From a checkpoint of a small transformer trained on Wikipedia: learned positions, biases.
MLP neurons of a small language model. Each row is named by its layer, matrix (up: input weights; down: output weights) and neuron, and shows model dimensions 16-143. Each number is 500 + 40 x the weight over its row's rms, rounded and kept within 0 to 999. Numbers have three digits each.
After each neuron's rows is what it responds to, as a language model described it from the Wikipedia text at the highest values.

L4.up548:460471464451521528519516479443401534454499509549472487526488527459501491488481512559523528541521523520523421512541462495463516516456451517529432507493503490515494498504544538452468483539525502515521528381485495503546510442478508552460507495488464467522501453521511507526562465522473460526521507486604463506502545523535550472499494479537470528541502483470514456580561447499469502491513
L4.down548:454544492487577508518491496425538536444539504462463563451490537550491492551500511512479552474542523572485548490497449434493524520412510476494477444546488466492467478520490456383538531496439505486530454507531579465543531497571451466569516537520478500466476461445418520541538493490555470453492482475532495478479522442540543471474468509536489456534515518528458506465506530519475536455520
Description: Mid-word subword pieces. Short word-internal fragments after a split, strongest on "id" in d|id and "im" in d|im|inished, also p (descri|p|tion), im (approx|im|ately).

L8.up84:505529515462483503568467468408425482554534467539499523508461515517517504464536464525436499472479481502447508459464503432475484508476556579552427551565555512529514486486522487457488504460567506571485450554465472465450610514491502548487492453506492478535456559496548467517480569451536512515460460523517444446516534506489493497490489544407497508543511544511556535545575473486489582490482
L8.down84:511472572545504496524505494502513443483442489497463477507481523558494475534497432488503463537475538501514464518422629493458510590528441603534469475523550543517489489428497515494518475502461503493487509519503518543449574437477497436513441544460492516495508564462577481528479450430454477508539494620476467468496434523432505438516421464446566558528523485500550511544559544496554515529526
Description: Table headers and word-middles. Column-header pieces in Wikipedia election and sports tables (Votes, %, Pld, Preceded), plus mid-word fragments such as id, ir, ed (did, their, spread).

L4.up626:420527440443544491523434463491577515481494439552525477470505539529508547401548572450465505501497491504499502508478528461497507517535502480532507493492526451500460483527564495469525490538482453481452464503466485523463503457498543529472524489536422530517443528525466454487476519495506489502517446427482554548504508477588499511476485477415408525523519480483517475488490477546567490536577
L4.down626:485596485441563514495470473419527513459526496499436537488561467523520546504471379476550500468457557494498530527496497414504538584435506474523454496461512526507492495588486490477463536463451531499459481491600461500492496481541465444472513535549529462533456554516489524552454553535505501490468584420465490457478494519515501547541540436448573556444519464529448462441527597478551508479472
Description: Mid-word suffix pieces. Word-final or mid-word pieces that finish a word split across tokens, strongest for ant in important, also id (Florida, liquid), ion, ial.

L8.up38:501511493489540454532562534508458497529452469441470497539541528482489539514591467561524487516465486459493425519483486436517488525506528574518489464530506496479488516519488499452500488445505482543467506474513468518511453431528500504472554488426539433517453538508498442555541453491487449501508595453429489481512458534584470503557553478530490518566510444471474528652441522472530496523485
L8.down38:513535485584483480513531435479529457559460481515492519520484475494475439495488512511534495447516495529474569569535576492464473477488471462488472544468552479484555498474417504427466517458536600476512454500455505420508576535496488443550503486596504540543477492571444444490504503549499503482529512593453484514507537436543471583506441545518432477525451434529551482481473503512484447574484
Description: Mid-word verb fragments. Word-piece fragments inside a multi-token word, mostly verbs, right after a prefix like d, in, re, ex, under, as in under't'ook, d'em'onstrated, con'v'ince.

L5.up141:462504501431575468490515409492464473529512496482459508497499507501503512523504482536517579487518477521525447544506476394416530531467504561514489416446452526516448513487538503482468497474420490452547489481460425508485479460536510493477622500441522488510494485537503528487510489543509515457515523468551431508531528529642515433466530462446507546533511548565518447550511445533456519496557
L5.down141:534469472497569516474577521559548484541438476497537468569525537492565518474498492527486452457486570459476432462513449471504457490527440462491440531512578483484566489551470501475494513547449481576519458468409577464530513464507480552544544486490566499453505498562518496550500504535474483532532478518514482484449490421501530509490523469453498483501540505516522508439493529469453508480455
Description: Mid-word fragments after d. Short second word-piece tokens inside split words, often right after a d/D start, such as ip in diplomatic/discipline, n in Disney/didn't, e in Development.

L5.up392:528506500494529547545414466477480509482514515475462512538503548516505492562468595504469524490532515590500515501508485452422504493538524531520595514524535504538535548570419567467531515493457504517535493511513453501438425535543526521493518409459549420502516511529494542540434484532520545508430459468477488499520519530574461495549450481507461432451448530489430473475491522477438488528518
L5.down392:482482440522527539509498472503493467436479499482571432384522426482565482410481405494561533524418524574499500495586460478493523484497462508461407468432533506466500477495549489518453542474489462537499527552547519474585514467451516491459449526537457564530513487498533526400599526462475498506515472499465527535444522529436502535502558529537576522529506479516516504430515492513493468439469
Description: Mid-word suffix fragments. Word-internal pieces that continue or end a split word, such as al in goal or constitutional, ant in important, l in entitled.